config = dict(
    qk_norm=True,
    attn_scale=0.125,
    init_std_qkv=0.0396,
    optimizer='ademamix',
    max_seq_len=512,
    doc_mask=True,
    max_steps=5503,
    dataset='wikipedia_en',
)
MLP neurons of a small language model. Each row is named by its layer, matrix (up: input weights; down: output weights) and neuron, and shows model dimensions 64-159. Each number is 500 + 25 x the weight over its row's rms, rounded and kept within 0 to 999. Numbers have three digits each.
Before each neuron's rows, "fires on" lists the tokens most often at its 100 highest values on Wikipedia text that the model never trained on.

fires on: "ot", "oc", "ox", " Hung", "I", "/"
L6.up983:515516513514489512506541538509515487481495495519505537516484531508500491526489487488481544517527514502475476515471530493478461512521473511477513520505461507499483504528475489443510475517482510476486494510535467508510472467452486509511497532488508496500476483504456497498529484511501492462
L6.down983:474498477482481504481480476471520523510475523484451466488465521456473517507547503500508470475512458523491473460509500494497501509517464485518433460453503514544500485496461464493504484520505475516508540568517501487498522459501495521479565516512504485455524488497525523508486492498481496503

fires on: "0", " sign", " le", "ory", " Trans"
L5.up20:553442500488467460482546528541520493464510469517550488541484502503511502525478490465483461497499486486466501496476508506539460503540484502494495519513494486454536514523530474549504495507503534514497500492491483487480453460526518476467490488545497486496517506514471464550500519484467506487
L5.down20:500541466503531469504490457512506507551492528523532521532462496511508474489511501500493495475473497458512516544481533514529484468512510491523502494506486485500519472484510522436540522487491505447534506488562503477476471511464495531510528456529530479522455473510478539519514520481543481486

fires on: "T", "ac", "t", " due", "d", "-"
L5.up706:562527498474489476500524487534509537482472493494475476503519497470524505514478498493495499546502484474544469477496533489459530506533526457552512515498523483482499526517492495488495497484446497508516507523521487471509477432521546511531511469473548502508492489510503458503528498475485532504
L5.down706:501517476512488471477505556483501512513518475538479508503460470463534480508473530477498528478483522519508496484476509465480450505492521499463539504515496497496548512511475555531496450493527545495494469518509504528474487462518517488498536516426514525514481485514500509502473510496537470527

fires on: " St", "6", "0", "erv", " sett", " rel"
L8.up1289:509482527461480530521462510554526467492506469507505497512534496508473492508500477483473496491509541461515485463498498492472512520498505448523512512508538504473483505499520510504500475504475497481464487473491502502461476477529521504545477498543454495493537493514487521489513448457505495535
L8.down1289:479489527511475493495508509508515555486462485531496489535490476491513490480490458498492525519519508528502499510496490515501507482516493494503470498506481493484487487500489484476489494481522533488505507481490487507518501523481482556485504487500494499510530506504499529513481527501517489507

fires on: "ul", "el", " place", "ill", " air", " fl"
L6.up27:517520466538537524492467464477540516551462472534508530507494487472506489543509505501435517444489492512506507483523498489565519508466469561502469501569481511529492462512471475464514486460472491526474525476503471482520533486488496503492493465495487536540464506525505484519497495531497497527
L6.down27:514496487448531498479501489521456499492526509504479504517488507481502499494501506454496454482513493502507499509485483506545490486520514550508530515481521561472483440542518525548510507486516473485483494525525442517454551517504497518485531496496486483517481514539534500480501523514527493484

fires on: "0", "h", "i", "v", " str", "Z"
L4.up1160:505508494502549477445487512515477508483462478533479496514493522482525452475535506510452539509523515482483499499539513506558469508514457478539477521502505485514493505482439520474464480528495529470494483536486464499520519493512512495496504499501495499515467507466500508474541509528469504519
L4.down1160:498489459481510532500485458521531469529475541464495547509511522494509487471557476478525512544522469540523539464467523513456497478509487528448492470510485475428532498527470516497503520502482467482490529486508527496510488519486525521527486517495489493499515490435479470491468479473514492469

fires on: "8", "5", "4", "us", "ma"
L5.up241:478458483564487519464468506557534472506516557510499540505524541500507484481508495482492496486539507557508490494493535501482545471507490472518457520500449470520509478490531480520524482497483532510502518546493474474469474475507509507486501478522476460501514504487471495520544537516477482476
L5.down241:484498489512540520520455448478490536513553547510500505467510478500480436490501455481524482527515516516517478515502458528506511454479495500471519490513499484512502453479514505503540502514492469519475455505573528530481513492499478496496544501464500502494482554475524480501494495507513532510

fires on: "-", "p", "===", "a", "|"
L8.up37:511463508502518522517511490476523483480495513501515515530511490493477482443542482497481509511523490496521531511492489486475488464486506489512462508504487516471477538527481452440545526511468503518520471518515504484486497492472450489517490487481522500486483495473521528568532562502508481471
L8.down37:523501530505495497498505496505497503492500477503481493511491511497507512492482515515507506502489481507510512488492535375519474511522517496517513502497497522492515499483502498514494505492519484508500499506500505503498505505493506481494481512510497510500507491508477496491482509506488525478

fires on: "8", "9", "6", "7", "0"
L8.up1318:567433528513449507543458516509494501501522517542482482512522494514504503512508497460466507493511502489479465479496496504490542484481484482539517497474475500484495508496535538498485441490492498500448476456518570467512495463527494493469521515514466521496533507500512493493525476491515483511
L8.down1318:492479545500506540476479542507534519491438470538472487536489458509505497530522507481523453499463504504493485497508486618496531474508490472462487479537503481510508517503482481504509482480526548487534501485491494531505504541490502528505512502486510493484531484485514526510475481490471486484

fires on: "–", "ot", " v", "fer", "I", "F"
L6.up1320:496488497514492506513534541503490499512452499492539486527507489548572493522511449496515498493530515529521512518480508493464520474520462566448487540493451518494484523498466476517529487523504485493512502457509467499497477470489501489545507505511499490508461488493508484486486498502504512463
L6.down1320:492511511509477482500482501483504473524466473493461519480477524503466471522530489531526519484503479518463457508519500492479477515502517486457513506492506524501503491522464534429523479470498481536516506518520484518455503463516452544495507480484533512484505509512509487522442467518462540526

fires on: "or", "end", "e", "am", "re"
L5.up1241:499490485487488513456492448486498477482500555526464487472499518448494493497516511498516529512501525470535485486515554520473531502469440458574481515476516470507501497493495440521466495496475507526507493530531509504504505506514481500479503436499506525483538501483505513471512494523493532502
L5.down1241:508465487502482450464477487500502465501534490498460531472536505475500508530498525530520510522486478517487458500505512470500488472504480540492533543517500521525533500511510538456513504506482494502498498490475488493564490514480498509472527494463492492528472477464515437483507429526494514507

fires on: " F", "ard", " Sab", "ipp"
L4.up495:506509514483483523517567497505530478499490470487516449485511535499526524498538534476521526460468519507465496505487515496528552505461520526491487495545501482487532473478562487503523530464533478491505503505514499482531464532490508483542497518536516507493474510500485480491511484505462479509
L4.down495:502459516485472500524491492499495470503507491524522524495507518521517473525473527476487516532477505509526528523527505474524452494547492439541484501485506542545505490504498516458509475492518514517532520552485502500456525468505463440495506465483512542494524513457481566474542461475508494532

fires on: "T", " run", " due", "it", "us", "et"
L5.up882:511529491508428483522524530482480509502500517526493511495509493505481507528463468511542493549484482539547538504511523503502452509508521471507510507527483501475527497537467500523501519496452529501479473502529503528492489508495491468514489497495517481500503502509526476510505536515500482453
L5.down882:488540470533523498493517514470522501550506489523502484515468512525498509493488450483559469489500513504488492528508454514514447522502479477476574535485448529497518506467516511482525508464501560508484475495498509502501502521464519479501497514483492477502471475527525486516489537478488485484

fires on: "9", "u", "el", "d", " St", "a"
L6.up1048:509528512477551500484504516499511478469532485471530470477507521494514469496508478473516481465508473500518526484505500504477477503484518552522495497520505457513517488490478550487549489464508486456489512495480514460520521513528502491485510517480549490539491499492500476526529480507485499492
L6.down1048:512498539489492519494488461512477468498481496494501454513508466516474505487508486505484464513494455463476480494525477509495489494458517496503549469527516524472540500495521512497484497477529473487500497534499518528513440555520487485521523521509517500554483527500471492520494480485520524519

fires on: " O", "O", "E"
L5.up1095:448452505502514501498494493576531467498494521537512526522516474470543518476543524470543477514524509504540470486522493499526494471513492474492504466477516464506470500437514498464514568498519513540501494475523523478444461496500491499489500471487499517490527499506469495537575500502519502531
L5.down1095:503502502469512517561505476487494502503489482549448462505525536461489498540470512521507498507516533471477480533488473472481528490511484517490507523533532505528545502494485425515508473504527487482498509486527538470456481476531491507485489496454514477488499527501501538515457531518483448482

fires on: "g", "2", "0", " −"
L5.up1224:468536512525526513477491514512489494502465539541518467494499484474527507475490492474527506512538547487477497469469456499492530507497499514523470476514499521463482467475517507512545447499509478521536524499518437493472543491470528502510498446459525476509539500469477511500500491464470491494
L5.down1224:504488543492464530526499461493483511538486507499447495483544529476474467527515486508521514503530505437473506486463483484505518488484545494486499453497496505470496473516487453496490522516517466543479481417498519514529546517499522517531501507499489482537493500473518476490464470511481479494

fires on: "O", "A", "U", "c"
L6.up796:496538488528519484476475477537493511494505521474487563502517475501518447449518531492541501525512522489533490473541475493506520508462480500526514495520524499489461529457527514502443522491472548518506498506482478493485484492485499503515507490511469493528453505500503487520544488496515509544
L6.down796:524495545553517509524472551492465526498478523523474503517501510487494469494506537487567494489483489510496533527482516451479479486512506544537530527496526479485500510526505497500474528517471490482504470480483485488471484482490532514494537493460496459479513492528487540459466502491472482486

fires on: "4", "8", "qu", " Racing", "6"
L5.up529:528474484512506521499509486487479482512514505519501525511480495519483457488518456488486488504535502505499517477476511509525531516546511514455478530444499490503512493501539522525560453516512501488461496489539512521445487524510512493489494545472547484538507501524526453505525598485476497519
L5.down529:499482508519545466508473498485414515554532537514507522506492479516448461510496454531504511528502505478499482539491446506486499469542469474530544446538498520471512504486516496467501508497481512505529516513534473489499466538457521493517535507510489480512476541523511518524489497498539501535

fires on: "-", " to", "y", " ", ":", "is"
L8.up1088:508499531494487501500503500499510443504438513524512467482447494505466489439528501475499520486547498497517512538502491481487496515465515499476461484498505491487536508485476462456518524475497519501524481479514493515499534497456462497499488513484505470497485475478487529549530482507494494497
L8.down1088:510514533505465509513488498516477508494520503509522500493503490513499510510502502493488493512515502512516488502495520394485478516520520516504518481486485513517506507496506500501508503499515475518489512501502505513512501488503484496484493481500500509489492487479493502499490503496504519494

fires on: "ro", "ust", " Pro", "0", "Pro", " ft"
L5.up281:506492481488501528516510499464497523491540474490495521537500538469466460498483490489490487489503494498531535497551504502480493481493469513512423491490534514509494495521499461527473487524498500493518518539529490497570516501537486506457494550520524462458519502495551525494504521520473503514
L5.down281:507461462467499476492521517472421492502496485500520500481498518520499465493494488497481518483498528549501504529498515504509517510521475543514483480457474444449514518496492547462481508462476527512506550543501440510516472521495514486522520441514492563429499499494486452500520516518508543506

fires on: "ro", "0", "7", "ab", " Stadium", "h"
L4.up685:491507519457477471479516537493510469555535475503446530507476525490522471472547540495443540495483446495509541497540493500485473500489508465543549477515525493562501508506438458498486454538499495508499482528487487498489512465530500491520491500520501488522505512502495511475482504495492485485
L4.down685:460501459499453477498515459468531487476490543502508495435488521505527522484497494499531505495506476516472539515508486507531510499476499527483510499500504509447463498550463519477525496479504463497501502525453507541495506504522561481491504511490472464532537490486494485491504493479556502437

fires on: "ac", "re", "sc", "end", "pl"
L5.up1061:512509485479492504515521523480506473511428549483455485469451515470481480540500525490484541489481513464523453493504515508451503499452515504520490507454544487499552569464473463496493475462528512500539482514519543494495479520481475499511505488520503505509503511491497471501509536472479514505
L5.down1061:526497468492475461456507480513500512508538490477477504483493481469477482506480543500513532492477485512537508486495488445498457479518480492456497533534545500524478535488525507486496482504480524481501543483501489450527467499515516541536505501474489521502483433537479513548504467498495506510

fires on: " N"
L6.up1209:540521486461498521555502499523491498501526528454508437528567490506533463514502580495488503525487552501535517530550459511492513504531491541504527510464494469496474503521510447485572471442467493483528497481485529454519504497501518508505484482458476520490487495500498474477501486514481501518
L6.down1209:545516473517517490515508494482509543456489437479483499483523476508507508462492500490492510503504488489486500549482457421505521491499449507459542492478514473486500488505528508474525516509510480458491517508471477527482509536510499438545502452478508513526537482509484484507484481527494462469

fires on: "0", "2", "  ", "ar", "C"
L5.up172:495473469519466511469525516503489472524462550495481523503456494489480466536512488492531521486496542467554479468456524500515493513499518503487492506474533503480496476483510488474559475511466500542509518504531486532462490498487502487492511514517513438481489499482488469482532503511442508501
L5.down172:457487534511490522498465470485442527532518513537483497441471478501438454521476478471536503517474504505495475482483460513503517469495533475474510531560493486479527493502491470500515509517493532514449506493533528471486475475509534497520575529460456503509489513484526477512492510472479500492

fires on: "y", "ra", "ro", "ia", "8"
L5.up377:581515514519505514507544506503507493440517484546522484493505497500531468483521522488521503484495493516443499484504518490507466491510523488522487500505519521502515489514530532515550509507483487520490486508499484489555509459475525504483494502503535457520467490510512492464458500503480523508
L5.down377:512499509524444470470483499526508511516488523515503496499487490485502483516504440479498503461504514496518467470458506543524533501499498501535531450493490514510519460512506511513465513503515455469514465495522438540455510467491517472505474504506470508481498472497470442445497505501540489507

fires on: "8", "0", "6"
L8.up696:526458478452518484494498453513537516502565509500509482511484483516481464545519474507507477502516541468501499485508519505440506512507492482537514489537484477504489490476501503543493464495497496486495510501486477480524494471531519475474482496560523556537525511511478445461527481492501539475
L8.down696:512485505511540482513508527501503505502481510508516513510518493486498502498503509507515490476488500505500507502503489607532513507485480507490496507514527497509491489517491509523466506501489508506520498498518500521510508523495487498511477503490468500506494501489504492520477502502489467511

fires on: "y", "8", " ft", "9", "a"
L6.up97:465547527494531507464506499466474505462506444483483505443494501472445497461512498547540515466485512487532530501481494494484505490507542486488494499498445538480532467482534548522485486515522483502500491501498529492514467518513503509482507509515526482493532494479453461500482518498488494508
L6.down97:460507508515473502533504487519459528529466459469518496501501474534518515482516497509490483506501497472520507486475503539441478495499490478517492438533504510549537523452494470509528490506479474513512500536506534512542456516525486511525493516510499471476514530450489485521512515487502524493

fires on: ".", "K", " U", "ath", "'"
L6.up933:509516505456485513522504525516491513483509469530492505477484522521489460487492464523505508509517521520428490522498510493500520508519517482547477513475473524482471537468487488477491509492457505499527503514529510496463484497493507500512491485510514522484480492492507511486490494473560497466
L6.down933:474510485524428458492510510468542530498428479470477478527504516500511511480476518502514547489533479542512515511497505471491486510464490499544471494491468400463502512515466484514516501482492490498524499550474525472507475486541489484494506460472479508502527509487501493482500502472559543502

fires on: "6", "7", "8", "0", "4"
L8.up188:467504516488491507523473505523477511548529521511485480492519463495505466504499479511463486489503555477493496484506486499477490496503507502530487511555459498422533496506527526554502465575477487452469504489497513511531497499525488498514482494512506521500536507506508508498515483481505493504
L8.down188:485491512505517508505502500511503521485467495512500520511478515489501507483484516509495490479513488510491497507494481550505525491499474494493502503515526492492486501509504497518497474508502506499509500494498503494498495506499497529499491505504500488496508506485495484513499512503494493519

fires on: "a"
L4.up1226:490503499489508520567508492492542461516522448457506503517502515480467497508458533478462485480516559491509433496492533493510489505450500497509501507509472548484525491530539491469493534499487494500481491507518480534520498508497477504537500473521508553506532497495516499488480481499498485489
L4.down1226:538531526511479532483506522490473489537486525532495531474547518502546471559525527509502536513523506531480488489529520445508496514483507508546508500463509518497511510501524480481504507500540496503485512501458497494478510461514496499498454568451534512475475561506471471512506471479482501491

fires on: "1", " ", "0", "2", " |"
L8.up1317:488510510520467458508513530489498462444536490511459480509534481496506478526503511484507495478512515457493476509509463506486516534497509495528489500518511511551485501577528533508508499536484528469492518484473480529506536499508498447509489517504520517484513505519478481520491464505503491482
L8.down1317:490484586511463516509481516510467519499469517512508491533469506484470491479513496518526490503493493485488506481502503574488479534511487492495522450491519507521469520499529534532514459499511499549534498514539480527513506506506484423481449457515509482486520555450504501523466522506490492518

fires on: ":", "-", ".", "ig", "ir", " |\n"
L8.up877:511518521552450521518481519516491495462486467529434509508491512480480469464468536506495521484499493495491509500504497502567515476523504479482467531475507517501472545524521499451534508476493501498514489524518504508480525513471472508494527464464474484475500488465524564557536516492522470523
L8.down877:498506550490489512488490505497502492487505505488509485498511504513502499506527500497508502513507493507499502488496508416481479498515499482510513500495486508500522497503493490504504494512537494493481507512500502492510492484497504491485494502513513502492504500498487515487470505502491497506

fires on: "a", "J", "j", " D", "inn", "-L"
L4.up1052:500483471523509469522524494469460486468507485497505490548499503452482496451496525469469491468485531470512467461481457504525469515478470542505479478490485483521466515508524536490466543494471511504515496467510522494521474518517525500498476499530508508479538498517510503510482510454485466534
L4.down1052:549510507515468521474530531480527505519543536535509516472517525496466493542465526495490506525484539503506488502488474499473522483492539509511489503514469512501502492535507464461501529489514428499432531460478466480485473516521497503503512512451552521537443501505466438478503455508486508492

fires on: "0", "9", "5", "6"
L5.up1017:462493535523476502488502519513479462513481504476543524524507496445477516483474505476557454460474512455510485491489532503495501506504481478482534502519445491524548510532528526480494485471526505477489505470491529507459594488485476503496503511445535508443509494506494457496521432523482529500
L5.down1017:478495500490468544520518471513518478477529520512523498472495467494479494523491477523523510502521462537515501475518483507506491497485488471538506483523482533529483480572486467550474514504464511497517509436542502493503516483490516484523508530487454485510485516488495497468481500488515517468

fires on: "0", "2", "sc", "c", "6", "5"
L5.up338:534500501526508507499463475474455487499511491487464503507506463476497499485449466473502506473511543439508487500433510512509518505482509561522510538505582490472535515488488430513541478491518486502481490496475499501456542500442503504513497461524514518487516513496473475509516507493487510495
L5.down338:497501534500508522491490491502509496498520521511493500518547456483478504508522515523497502508509432466478497472473469523501468472512510497515501555490476537476521492538491490471497533505485532464481517457481532462539494507482532521524537518498484502529492472530535486514512465507475495493

fires on: "-", "in", "f", "|", "le", " |\n"
L8.up811:486487522529497512523497503503520523456487483511510468537518463507513498468511496498498475480532527507515547523482488494506508463469515495481440527515490508472511538502540434448519528471467530505512465494499490491500508506513459485494520472491543462457505501461500538553539515497504468486
L8.down811:507511560487481511522502500506517493497493478492500501468489502498511505496485505488520490512497496481499506490485511421507481508502505506515522501508500513517517502497495521527502495502527496500489495499509499490501514491495508470489502500529500506483492494470494506479486501509485503493

fires on: "N", "0", "or", " Ro", "ur", " Am"
L5.up37:534493507497482495466555515495463520484509493502478480478466452474507467502526528473548517512458498485491483461502472494496475537504530448507481509475512508517516492518480500481503479518500496523491480517529490506543480508478471509520494529525539487514525475507516537485475487526482492507
L5.down37:472470513463484500436451534542494480524454500522522500470513503478506493507510514470456561466439511499505459535503512508565556518501512480464489527537442498460515433492475505540491498474550486497533508508478468483488468476492530494510561472489461498476497511505505529488500535488512467507

fires on: "6", "ar", "0", "5", "%", "4"
L8.up577:498505522431489499496512526475479463519560526538487474498540460516491497560467531513485500473531527459471538485504488495473526515526480498519457469517496493448530467474520541530473472528474484480483496439440518493517507512530553505521495490539467528522494505519481489497509463477519504471
L8.down577:496499490521512517504497506516515526472464493516502512510482492501516486496519505489490473478500509504508475501508480532517519478498480487499499515510496505509493500516496487494484497495521512500505505484512499505500510498496503508506493489500504508498508496496496519492500505496496498515

fires on: ".", "-"
L8.up902:538487481469457494507515507461524445490439517478528457511488490529505533472528476466498501470502446528424514503489507489477485505488504479496507460513483480456541474510475467512540530508524514505490488542512480552511495516476493500464494518435538457488524494488492495522464523512463480483
L8.down902:517518459484492517505494486518486526515534488530527516503510484506480509523480510495490509493534513498504508502493497420501502508533515508492499483493496529524474515470487505504519514497490470517494499499468521539488509491496473483520482461497515488514505506471497494516538476491499551472

fires on: "5", "0", "-st", "c", " arr", " adv"
L4.up1058:544547493495572495489515490475503510480520548487502491527487474487508491466536503495485498462489496459487561438516466507503468505501447462508480528468498510522491483558482480489501497506505504469494498500506494464498461515525571467507500490528490527474474497513478502464518519506509486477
L4.down1058:484485520471484462549489477541506487492538535488515528508494487486471492488510469496521527532480532551486498553525528482493482528522500498514487470511475493464472522493507543489518532506455541480485518493486496445524484537504487517512532459487519531547504483425509461521501498470513496466

fires on: "5", "0", "9", "il"
L5.up1264:464484521522508506534491483486521530494490515507523506480543485557481511485499515493527496484519488492521440476501517493480495502475487570491498507522480512508493569478490498518493482515564510498487497483508482527529517511484410508520505533530469547489533514490528522481530506517505500514
L5.down1264:490497494462521491502461501462499522462479510480520506519517475490484547504511514521483483523522479506509536465510520478541471479516490480469458508510444489496489500508485518471508474475521514478506496502525517506544513502539498512539480500521465509472487521493515520490508561497489497489

fires on: "-", "b", " Z", "cl", "i"
L5.up365:483489500495520497493519514530489471477517537537531491506547507543511498550452526494527512539481492541501447469494487484497527514504524488509499487476474473481462518519499525459475513498525491504487530509508514462505472502495518502448485451482487568530518510494489507507474476489505474492
L5.down365:480457453556513502479512465499554511523485491507484481524506482473526501538525501509464492468466519478458503546509476510511472512470493504492481473531464476502463534473515514464508512493485441505520502511477489498463518475527503476477510502467474530492480539497513498514467526533483470515

fires on: "em", " O", "(", "O", "ounter", " sat"
L4.up1305:474468519557451529483505502542510524465473480521521537485491489443468471483462482451528516473514502515502473509520502506507526459503527495479467471541509497524556512479532467490463469499550512505503511472475514531550480495498524509545488472477491496521490503535529541507493508506487495502
L4.down1305:542459426498513493527502483489492518491450487486468536520546475545489477522519514477524484526509493445475534517524501483484492500473463525512482509507492482538493472526454473526495500538474482508517476485492535487525484490504522493507486465483504529443480495493536495494492511494533501518

fires on: "0", "5", "C", "II", "|---|---|---|---|---|---|\n", "E"
L5.up124:495515494480500466503464520499490423506542516476555512566546489487497532454477507484556456485487479448483491515517508509533495499511466519484525462477528477494485487529482453508493532533541501506520499504517512516498557485530481528450503548490512492477515494517456504534526459506510498507
L5.down124:438457476464527531505525507536492443511510486511486499514523479479478500504486537520475501539525475514513517494535510506488472512465482519512494457503460506555484507563473494455504513538476530473558546477534521494485508542516507510533462473494506526492490482482539516532465507496489498461

fires on: " N", "c", "C", "gh", "CA"
L6.up769:503505493470497553489531519475485549550476493497514434466536500531566499510529522484465483542488524498511505498518483506516479506498460481486509505451478523430460508463488463496502493479522480532515492483505548476484491464499473462527512502482454480507472484509503542464512486502551485521
L6.down769:501540467530504503514485466499500500528485462489485481518521542497506483470519510472490553490517505523479499514488518458480506498518509492473482492504528463491488481528494536520537477530529517547488489523494509537457514470553440515513487505479498489535502455557513494510434500546493473471

fires on: "E", "ust", " Cro", " U", " E"
L5.up176:546507538496478481498522514484502489501452535471535493483533492498559478508485496499513470502543503546465491496513492500532501511489481533455461439482517504443488525498450501528509510482567486515529510468524500476504515509498527491493487483520488526493535499490484538508490490484501473506
L5.down176:509506467501492512484508463489475500536467492480504507498449487498471498484507515517444508463483474463495537509484512483527529512479515509523492453464463461495490548497554491453487472510501485486507487481478480474493504469507473475539501503521475542494471496500480513532487532504500461450

fires on: "8", " m", "0", "^{", "9", "–"
L8.up632:507521506519525467539534517465522499525517536525515495514498458507474469512537449488498490488538565503484508489471481510455468490504485523534493495486468476478487498499539488514527478479497518467494491504490528467511506480519516503496488479512463463478456510498500484503531527495468492469
L8.down632:517519559523535516519509515500513489478484464504481494477472454484527480501485510520520507497455455498489506485474498582535525521517513504481528514527521479484525494507484522524476505515484476516532498517520514540510527474522504507508506512465506545521484502453510483513494470497502515472

fires on: "0", "ú", "E"
L5.up1093:568519493479462490474503527489485452489500522495514490524476499479498487501474532471518484512499484497475530491553467510513483513494465488523470474485549482506570466538508470508480530495481505501492503546532479490525500518529498509463475478507481490466535502482479555511483502518448488502
L5.down1093:507480498499494472513490479537429485543485480525515523482479517510473458490479529516471492455455528502497467529497507476502517494506538525517512465489447487497512510509481521487499501491473488495516531481488480483515464503488511523501536478486522523501471479499495504529486491519481496475

fires on: "K", "R", " W", "S", "1", "V"
L4.up678:536482507474531513506503493472489488512468480519510532522525493504483493554546497553483481479465472489524538481518499510544505516433525523509516484523497517548521521499468508513465507508516493516490490482445469487530491487473476499526490482552506479519515511515517473480462499517502515457
L4.down678:472464461527461485531483449500541498505518501462529493487532517481522532498468506527474499560499477508507501478529484470535493524540514517495484510478451472500512529518490455473453494488489470527494523515517482475520503506516550536507460487481515485497513450474467478510478538480535508462

fires on: "1", " ", "am", "5", "u", "2"
L8.up99:537489500472472476463465520511506498457521509512485501519524548491498483499481487438485489471492528476540477514507492502495509515518514488532490497500492494538499518522530476500513446490527490547491505493458487513528501458525517500470493523477466473469521504485514521491506474443551512482
L8.down99:515488496527482518480493553538510551522423496511508468487505444504523483523508507479525493484506518487494471487503498636513506507526467470496519495508493464509471503489471489476477526506498536506465513552501490550520537536486500440479507486499486491526493487546499527486487502503499462504

fires on: " con", "9", "0", "-", "ia"
L5.up728:503491530518513515464477466492501496457468520518540508490509455546495486453500533491529505508535507496482448487531527496475520497508474497492489530479540512469502498508530464486480513506517512560478529499515438520529526488480520504527498480535475495520546520496497510490496471473471473513
L5.down728:495462502514488497467436464513479481521505531535546497501518458462500508477497529520492517467500500455522509432504463504570530484489513492493489455533478502476473480532502520506495496473508524493493513500544486579502489503512488485509521494489506528507463514512502482474497534535519465521

fires on: "ell", "5", " must", "0", " Racing", "4"
L5.up336:472494470552505528447470554495513487526493525495498490477473532566513472551512460528489491452501493512454486474518502515514533466494491513485483531528499494547536468510488493517509471505483501481480529530515503479509486497474448518491496500481459440502509504480517515485549548493474494490
L5.down336:462475534467534521503464499453470478520555522490540506502454473524478451460493460475494504524491506565505484509511476488509521452535535531516492466485530475445502473490505494512504518531496458524474497480501454456544516482524539498511529512476458494500498552490523465493512490511488509523

fires on: "1", "0", "r", "4", "5", "2"
L5.up449:495502504569498488462462519476502500520517515494519475505537514500547503523487485504518486507496536499482500472458495506516514516507501485523500513548536515506494529512493482548547492515508505506519484516529528513515554495499543518544512471439520452527483483509534499502505501477495503459
L5.down449:456549513498500493516510499458496520545519540518489491486511436490502475483483464529484507527545486490532523490455492480483478469509529536526528500479499505527487506521472516508490475559515509527532493454508504488530501538504555516535544506477484482500480505492516407472497457465523481514

fires on: " ", "c", "2", ".", ","
L8.up774:477516516520490453524506494519528441454471486495492475540499489464471497519518484478520488510500471451494495509526440508512505504483501505530485519519486516556442528502521530481521490488450519525481492506468489492497507526464515495479474496516481488464492487502467489545478510527516477495
L8.down774:488479581496488510476481483503472516488509493501498488524490499516481481485513522512512514537472499509481506497498516493490465539531512484503511459456506511490474504512520504508490461495530488523505523506541462510518499462511481464488463462483512535505497540475486492501469518500485512524

fires on: "-", " enc", "ia"
L5.up532:516525480481504531503508497522483531518506511517535523438526491509518499522469561497516488470513508510507455492497520498459459486528506459507503503446500477493493523539506519494526478510454495423497483494519491524502504483484535477476476537487533479511511490488516509486448477516484488500
L5.down532:491490507507446527472489503476560535517507486525519482469497495501509472536498506498507536481479507504479469480491482512525495544448475539484521474487466565541493491512499534501536501468498488495479479536531503540481487453493527491469489500451497529509475515489510498520481545526511464514

fires on: " ", "–", " to", "2"
L8.up478:503448522512511510526485494483489460512519495502492490517516504450506488521486515489485511490530465502493505542502457487494520496500521517487481502477539505526513449481501513525489515477529525483542463512517492478488509496480459502500512514512521509545494512502489489543467431512464537514
L8.down478:493514526516471542483457503567443515519483511506506520533482479518482481493496536506506450525487518479509491503479499481453487517492502475508541482479480505526472550523501498526511497508505534478517493490523463509481483501497519521474474447483505505469475512452507535524498526470510512508

fires on: "ul", "el", "und", "od"
L6.up54:499533486560471499528505539441543498564515510515472495513466475478503504508498486516511536527542498516481542502530475500534531549503509503475492489527497457545520498516500521441551450485469499490453519501491502503511504493512581514516484500487497514506529505506516495519486502490489491494
L6.down54:513462503451532472531464521532437521506521489533522445542512468488495512464499510454517488532501498513510482507478454433486490488476527483496515491486481511476497502521507508497497500424518492492513470473473460517478525504497525474524517490469511501491487501509495487524563485456480518508